config.toml
hidden_size = 160
vocab_size = 1763
rope_theta = 10000.0
tie_word_embeddings = false
init_std_o = 0.063
lr_head = 0.00606
final_lr_fraction = 0.0
batch_tokens = 16384
train_tokens = 149400000
MLP neurons of a small language model. Each row is named by its layer, matrix (gate and up: input weights) and neuron, and shows model dimensions 0-159. Each number is 500 + 40 x the weight over its row's rms, rounded and kept within 0 to 999. Numbers have three digits each. A neuron's up and down rows have the sign that makes its largest values positive.
After each neuron's rows, "fires after" lists the tokens most often just before its 100 highest values on Wikipedia text that the model never trained on. A number after a token or word is its count.

L6.gate286:411557528528456484521496503537525496592469489600475471492465455468513631488485548513545483510506453508547463470553509536567511469489459514531485470568536494435496430514448500518498570490491508415499522524532467497550532488471441513555494450478444505470527472550523525533554475485498541454494518446533488531417590506527425480541580458535496521521455529528452470504543537495554472439557532408444534538554556486492502549504501567432459510456526494477504517513507484531464498485460537
L6.up286:466502457559494506481514469514478517496479424465501481537533485521465562513413528510553458496423531518473523453494462480450535509536563509510471575486465437511458509527504568503454545566532441508409490486469519613559574507433438503532539415493538512513556468457526450499533511456530509468565422505504539511501408571493502485473515451543446468518529548464444543530511500573499497531474547461522458570553512478490479530543541513493541528532548532551502538481564518573478464522542482
fires after: "s" 16, " such" 10, "," 10, " includ" 8, " " 7, "es" 7

L4.gate71:511534535516489551480503511536522419482551453513500492476552528513467528506473482485500486542493484503559491467502422583516492418455496504534413502502535504517446543595460480493457502539457479547547435507502479486623478475496459487497543437640524466529541560456493521489505490518430513555500474491478545515480568485501505575490509513466492460555473476502495462572501523492512464581490464475475469554532486513461555560508537574432490502502529517540554461493637540497468512502495445
L4.up71:447486501460548469461502502569510501491566459450531452505496483513551479488510481487526495502417483487522508544536484547420475477511490490511574476471550456516451492487557432492471503502509545484531475475512453531502430409418461563499506502551499529458536519591531525470547466487610507525470440469572482427523522584524480522462515533449548450468479505518507541546499558440458516485460517453623550501507508487559568465542454494533462497500545579492526539591475483507465543499501537
fires after: "l" 24, "el" 16, "al" 15, "." 12

L10.gate294:467595563528508468436444475498544498539518435504526537484528497528530512510442403492496504493543462520502566444433532506482458426491546536444500549493450434483463511526545508574512474521531568483478494471558475517404531477446486464545432504546529570512552484528510503485556459555494544461488477470485538495530480512484481420475472565592484449522452449488458517492520512559578413465466475465541501423477560497479530459458546498472510553525548552531524464490492474496490476447461553
L10.up294:455486581499490430515524497481530505408507448495513483437509494496506544527432506534463484525545468487500585533491509552493552496516462541608453553572430482394547514514510477536463471444504510447517485450501491500459476550549473531499481439507480491480569477550501467498535498509526463464515516509606541424457441427521487476531472556531476519457521516509511511479523441411604457430439558451508500467569535497500512427454506489485502475505522468487542472476461507544481484446519558
fires after: " M" 25, " m" 17, " N" 17, "M" 5, "ol" 4, " n" 4

L11.gate6:617518481478472506562381570537510504455567519422478467546500518543558443450555529502464538504470469503502526568516463528589451416478505511513471475475522452481484472477534541490428469489517466452536457459605478518418500477527496504524468507490504570489443505522527424478464466548552525505437559444538495503471437462556514427557487533530551517470496468442510498488535477512493503503467470478522557507484484447463499514553478490529468535491540457482448466485524577540469520428479501
L11.up6:483517415396522486520446499462505496457495555492452487494560517528515452511518491568435485501483502509557492446544522464449543470436523569472619465574473449510461460528495531456504559476518446502457473445476540466500564573459486445459489512512554516503496564465522482508463472497567508555484469476506517556462457491488540446507523444507513541565446477547519438478513437493420512498417509494489488557454543521530545486521464497502531441479412459497449481499439506513487575507428445
fires after: " h" 24, "h" 8, " H" 7, " sh" 6, " col" 5, " c" 5

L4.gate153:510576476577467614420493498454454537564469606483533487489530463495460510460481528565455458517542455479443464502475473546524468435505439463501502499506396557485441516508457499522444462504467469492515499483558471474476553606431501491505512532548463485468533474533451514523543481483515445519499551499495545468471533471560546559522573496535497426546542489562491478560522460560563551527568522495551470456509466515507509490533490488536508520536498537488407472512491512569462506533499522
L4.up153:473466510509536575504609544528512484577487499449481553523511520495488517537526559469513539497541454508510482570537484408548497552522412495559491527485477544596454462496441466446519457455528491498527485544411524541497483518531410440516535529534572540545403509470481564481507473505461506562468562471550478526522516479515453497521561541455588553540483519450471503447484478526528484509520467451518560452525524542541455455475486531504538430585514486530481510502468535541514518534524478
fires after: " s" 22, "S" 11, " S" 8, " A" 7, " c" 7, " C" 7

L7.gate397:504533543529492481458507555552522574517487519451493433509515466636526477492554464484442554483534516456532445507535492492564482506521486499508510556530465539522490514508530473460557496487487536499536411462454464386490518555494500501567537483531549499532546523536569446496514448513481476493431522506508517461466402466436491527543516622516444516488540474460497515515466503548542524445463446482515539466512552521530495441496442504508505514494489474412448475606412512490519483521535460
L7.up397:478538494515520514584517504450488503504504544528555509479495470511507528564484463468501461462456505440448568516494520522488456585474523525478519469507493486588482470454506436409447500477517526565469539418520516589551536491504498480579554504485526497522417497512535526570490511489457441532525459483490467508523569495428539577507448529525510547468547518446498389486472460546542488426470555524431503480588506493521452508495502605560487513517442476518450511532515530476550503518444450
fires after: " L" 23, " l" 20, " M" 8, " m" 8, " D" 7

L8.gate267:527521522535549424499504461511554500624446504523484482524514495552462497465531449582466515475487491577485520491458547488518525429433569523559517515403533537518538488487511522492547568531526439493513473502566502477568424459531413512482513502482448482512520593502520519535440536533514497478480517581493489561524534514529491499481497448488521552474547439504535506476429484519533598475494482487414504469539469494456517430556488444480522564538536471518499456452453532466558472461533463
L8.up267:518528384474492556507463465447470434520473443475523424500478496489537479551547501515453474540490482453513466515484576528549463441478484475502499467609534476490519491514481521537430470449503450526471533408558552570566517527568476530508502498468494499500600488549491534549564502513534516485493434445522499528474432524483461506534535520518496450553563587507515494518516480521468461450530537556516505497463602557521527570531430508516447485513516498491495445466504526490448474600507523
fires after: " H" 38, " Br" 11, " E" 8, "." 7, " W" 6

L4.gate372:522448474509499492489446488466481507527577438530527538455488504464486503524554534393560430515542531515443479567512522540476560467472502521523524521607508490540468532523492466519509510450504503472521485444499465513482597501432526527491517550516490500533450536497438488540542448511576488538471516571522469540508527474502489618494569426526455510490513457503459431494473586501468583510431474518586488480461521557425479462484519501497522446520417476508467498442532433545486523514542491
L4.up372:464543440478474484513471456395541436520488458552537473586526470512509502482486560421492455524490505571475466502504445539489495464557493515478482520490471510423475546533520511546575404542599506552494552530441479504494513473502528429515592476548449450530427484565495515485497473520534506526516574480542474523528572447529520537507490532469517533510500487502527448481442465531558503521542473483512457489411500549456489535572578458462496478518493478545578475478586519503468534539505528
fires after: "-" 33, "," 11, " (" 10, " un" 9, " " 7

L8.gate391:510507505409519510510554524549480469500516599491417434495519438576469485539495505481424461479491445472478532525435531517463491539502512473526495484513437517492463470544444487518501458502575488507513430472558477493483495504479530477533549443597474462549519493443531578439587503513394512426539549507530497437456444462520509501558533532516458567530530516493526535511495564510515502437557438480453499533515541507444504560545509504489551510494484502481499550441522471479567553558574514
L8.up391:477414596529456479517475521486499521502467532459524512508530498493447503515471471556581410449524442506423461541520513558513529525510475525576522538543486469539498501539435523452479484469495476482508536500536527543488496525521450522484506479458516586468499510528527444572480527519529370494414517482404495437580532507525492539460499570544498552495464500508494487531539516607518542466506487457461497540424487469461518489491544543567423520533475537491493492543520477596517489481447464
fires after: " m" 43, " M" 12, " J" 7, "ak" 5, "m" 5

L8.gate4:400471473555536496486562483469405550527502507513512483519558539430479561511451522540469466551520465516551532544519431497523534537524485459474438474516484576521481510526474492487497463468458533472473570487473452531521486493387488501458553511478499512542502497576463539499500520561539440455498531483551557455486527548474534421580512519532552422535519466529514471476494496504543526440496557559504536451512523474500465526526501514482468510499491586440451409595442437515456485517518438
L8.up4:446563496495501450522489509490493497398459497480507441458505535542519534526475516485591494449505435512467530454481436476491511463490474500476468507536528473509445512490438533531480475528446543502432491435550522448428501578433504514550537500504556505508578453489416529534480485503482521555400506484533523465465557443482510424526448440482504561508487485438553514482463488517512489475510439401546545478467549467489563562519551564540500500525506503525559460603481534520477504448458444
fires after: " p" 16, "p" 9, " sec" 9, " P" 8, " s" 8, " re" 7

L8.gate380:506539561447442441497458546500608500522456507466536419535481499470538491499532551462503465447568487504503507469460582491516576494419494458457456496491451501551499598533501501501514505490460500510467478526542416453563506486476512466517516469506521478544588432454537464463569513525458466577501535458451463426513598440465469499542508517516489458532550529484447501538480463550581500451510485486539486464514551474496468511559504462518516515532489512523498474516410558413515534510471535
L8.up380:540450545529473409506505467490454510429505582555548454502539456447553475479512428496540566520533531466562533470541462524509462490451449513539465525550542545556526501494515485497543510466541529481450554504488464595518482497535532463490531448452509481558559516502488476502466441516551471495444442464440523500538470422488516508461476513480454477456446481498522467467535488516449471540406536520523475473479550506518542467499530511505564551500513537421474399530582446487520389445515477
fires after: " M" 47, " m" 9, " A" 9, " N" 5, " B" 5

L4.gate107:504479524454532520526598523545526491466498506461520515474549497385480515486540443531510488472505469462475496466490533533475532525504490469524414516516509535490497547508514431500525463503518476442495401565585508447510549494418493496481501575556478554570478459549560461497536512506540521430486512592477510558567554554503479508497487618511497417480453507412504488506455463604528483459460469441491485518485526459457501467476509535524569444531501470516524463493482443483457499528446489
L4.up107:520520463512515435479589501529500483375534475486510530467534545446549468489525468543522470467497533537444483472518476517494519513507518490590451494539513432528517553550549527518496473539438604484478456491499503443433479440506474536452566522493574508525491458526496432482449479515538477526521464468503433460486428510425500529397483485494504534496474502468549478468570509527522403435429450518539506561470528531505551469434544506551513557506484515447526497434550503496490428497526537
fires after: " p" 19, " f" 17, "f" 13, "m" 12, "p" 10, "le" 5

L6.gate293:535488492600492547480496496463488448566523468598498476519523460572528519469500548490563509500467472511482496525507487522544476549473490498459539507487476476486475395487480448564472514502529488447494425526457467587491575471504502575444482510545467507509575539477520533471500439551470565411531433562479503553419477470468449460466570474514451454491515503458590502575481410531492481464484539447489505504510506499468482509479574487449533544502518510508459520554526494484572495414488527
L6.up293:510431479550479541483480510408558479580485450535522446478574509568571517537492502489552573536486526534418480466441562461529513491493455447442505491508509592507539485474502497501461500495563449452510487466502484496501497535552477457476490484529452562518490456529481474512443481493489556456493469463473522543552536492486412545540514453516423492493524448535551508528567429534529472497521516548527569441536475503489465527522514401469529579474535556501517564521602504527474527444548523
fires after: "s" 15, "os" 12, "es" 7, "y" 6, "stit" 6, "i" 5

L4.gate239:513474500538478496566524464511486479586596491504439550561492556526509454504450580441546491529512515551468497552417567540566480440504567544508540520466449531435488462491436497518455493463491463498499539557525516571513517510481498475446536514437600475572577506489510481552543489504534567517486538535511499551562502441560498547567536528459463477536537500446533479473500524496505547551539488464545518473470535503535517532459500543596563471462501469493464484536505534535489567503558542
L4.up239:377507445489547458531465474513491498564499511495559505516490532533503498557455477585527573569481503534490516584521532484498475475528489501534444558547494528588480470546470517535511525507544455430483536517465581493510499512530513481448506490472520488518460371509494516497546461506509509556540597562538475481446442511551503537472522463523512467494460455457452565498501483531457558543577459545511477479550523546533542520438541450500523389492481457541466484559525498474451477546511530
fires after: " " 48, "-" 17, "'" 7, " un" 6, " (" 4

L6.gate426:497467542472567553509494519482544472496473468522594424483458465503523439458510472466559471464523494563541492432556546543447477460464533562535523511464493494525521485538517519428468497540515459428474519436488453520473525492551506572534526603471454516451411542467442484469488535545525509492497523485576487472514550480578487530452473575496517559521446518526471493519515449503526513406526459454453447480450438495513453477539496532472516520555495486432545449471463486548570560485450455
L6.up426:507471511526492544516433519525533493455485532450419501488481542470487419523503509517502481477514478486504465568486514477500546498542610514517567468517529519522431438505456548512502511451584473521497505449514504525418505503530535498556480456480482454498493571499530555509445520511567512496561451451489451481470482430520461485481499485452502481538499518564483506576522453556415481517420482510545535563491498442465426460481374499597445525532543523494523478541429479561516579459490531
fires after: " H" 22, " c" 13, " Th" 11, " ch" 11, " Ch" 9, " W" 6

L4.gate146:507453545507512508513536504491442469540530577497409506469384550499509518466531483444511587475504485449473484543549488495469409502460535521573497477461556545523509469518496464490499528502489546499443507487512518496636463467520484514508557506499441514537460451434439436470476480538523490494539495400430533412405465471485461473448519481484450439561548547485567478549488480483466504505503495473514471489496451478570478498502466483512483485524490524522523553569428534423533486509519468
L4.up146:509496577442481539509432543558476407484516457476582568468432537460532507479529556503527610473421561545571528509504535480511440512524436459574541518459561510550599499505478496497451549538491481479536545515453493444508471516412488513396504527512452509486532577515449451504482465529509489473444482475517551497479524504461516465487484523493442519532502525535531501528491482519463548483478598489493457473508502507515448468458487509521467602514503506519458488465455529510508424479505435
fires after: " A" 27, "al" 13, " a" 7, " in" 5, " E" 4

L12.gate398:498570470482547504489522562525501489453381575471573506466546508551508524534538495503472508511496445497455464472526506515481489497529533487417499471512554568557449477492552480550496475500525530465518505501543504505539440474496514460586457516492483405502553420503486477498495472509525555480510408576504464528469514442542532473511589518535514520491563565413536487466477525467548566516547447514548583462548570451508504543500546525478453511465499543496516543516521486424553549423467504
L12.up398:516505529523569460542542477462462509483536429458475482474527578520458455484487506475487532472457551505473517512509465524517508512480475437535528526472504522454515500457563475574554491540507493546492543495490507454438491491512515542486420521520422428509487469458469545468470505533455450487552514531544501494505429547447507455521416490518573418502507475536472543550491564472557513401536583533573490561461621464482475564499463462478490433520464485480546531544535407561507473543495512
fires after: "9" 75, "8" 7, "6" 4

L4.gate209:465490523479513489465507492494542463467507533497459493512565471488486503437541491500440519486528514502577553505517444493488477533521517555520450454432493606547517468551500433525503472458480461544538470521437477420499472478540498480567491538520457501453498490444584524473486442586483484603490429454515581528450559478520571520431532547500513429575471498497516488528529515554521507551481475515455486519514436524501530492546419513469428537503542464430504449453483461530476519617500500
L4.up209:541537575498521528455554547571507467481525501453487580513472537531518430492496471489407510522529484536466461491508493545540516465520489433514457504393453503551469475465494606459530551524507453516512450588484516482461499527492484465483508445495510494520525474518509543488447512478490542537499512513562523567573492518515428474528499548493508558514501515555557503517525476493457647555495518465556534498536525408521504424576559479479517491498531515401514564483508461527546485555491506
fires after: " C" 21, " c" 11, " D" 10, "al" 9, "l" 7, "er" 6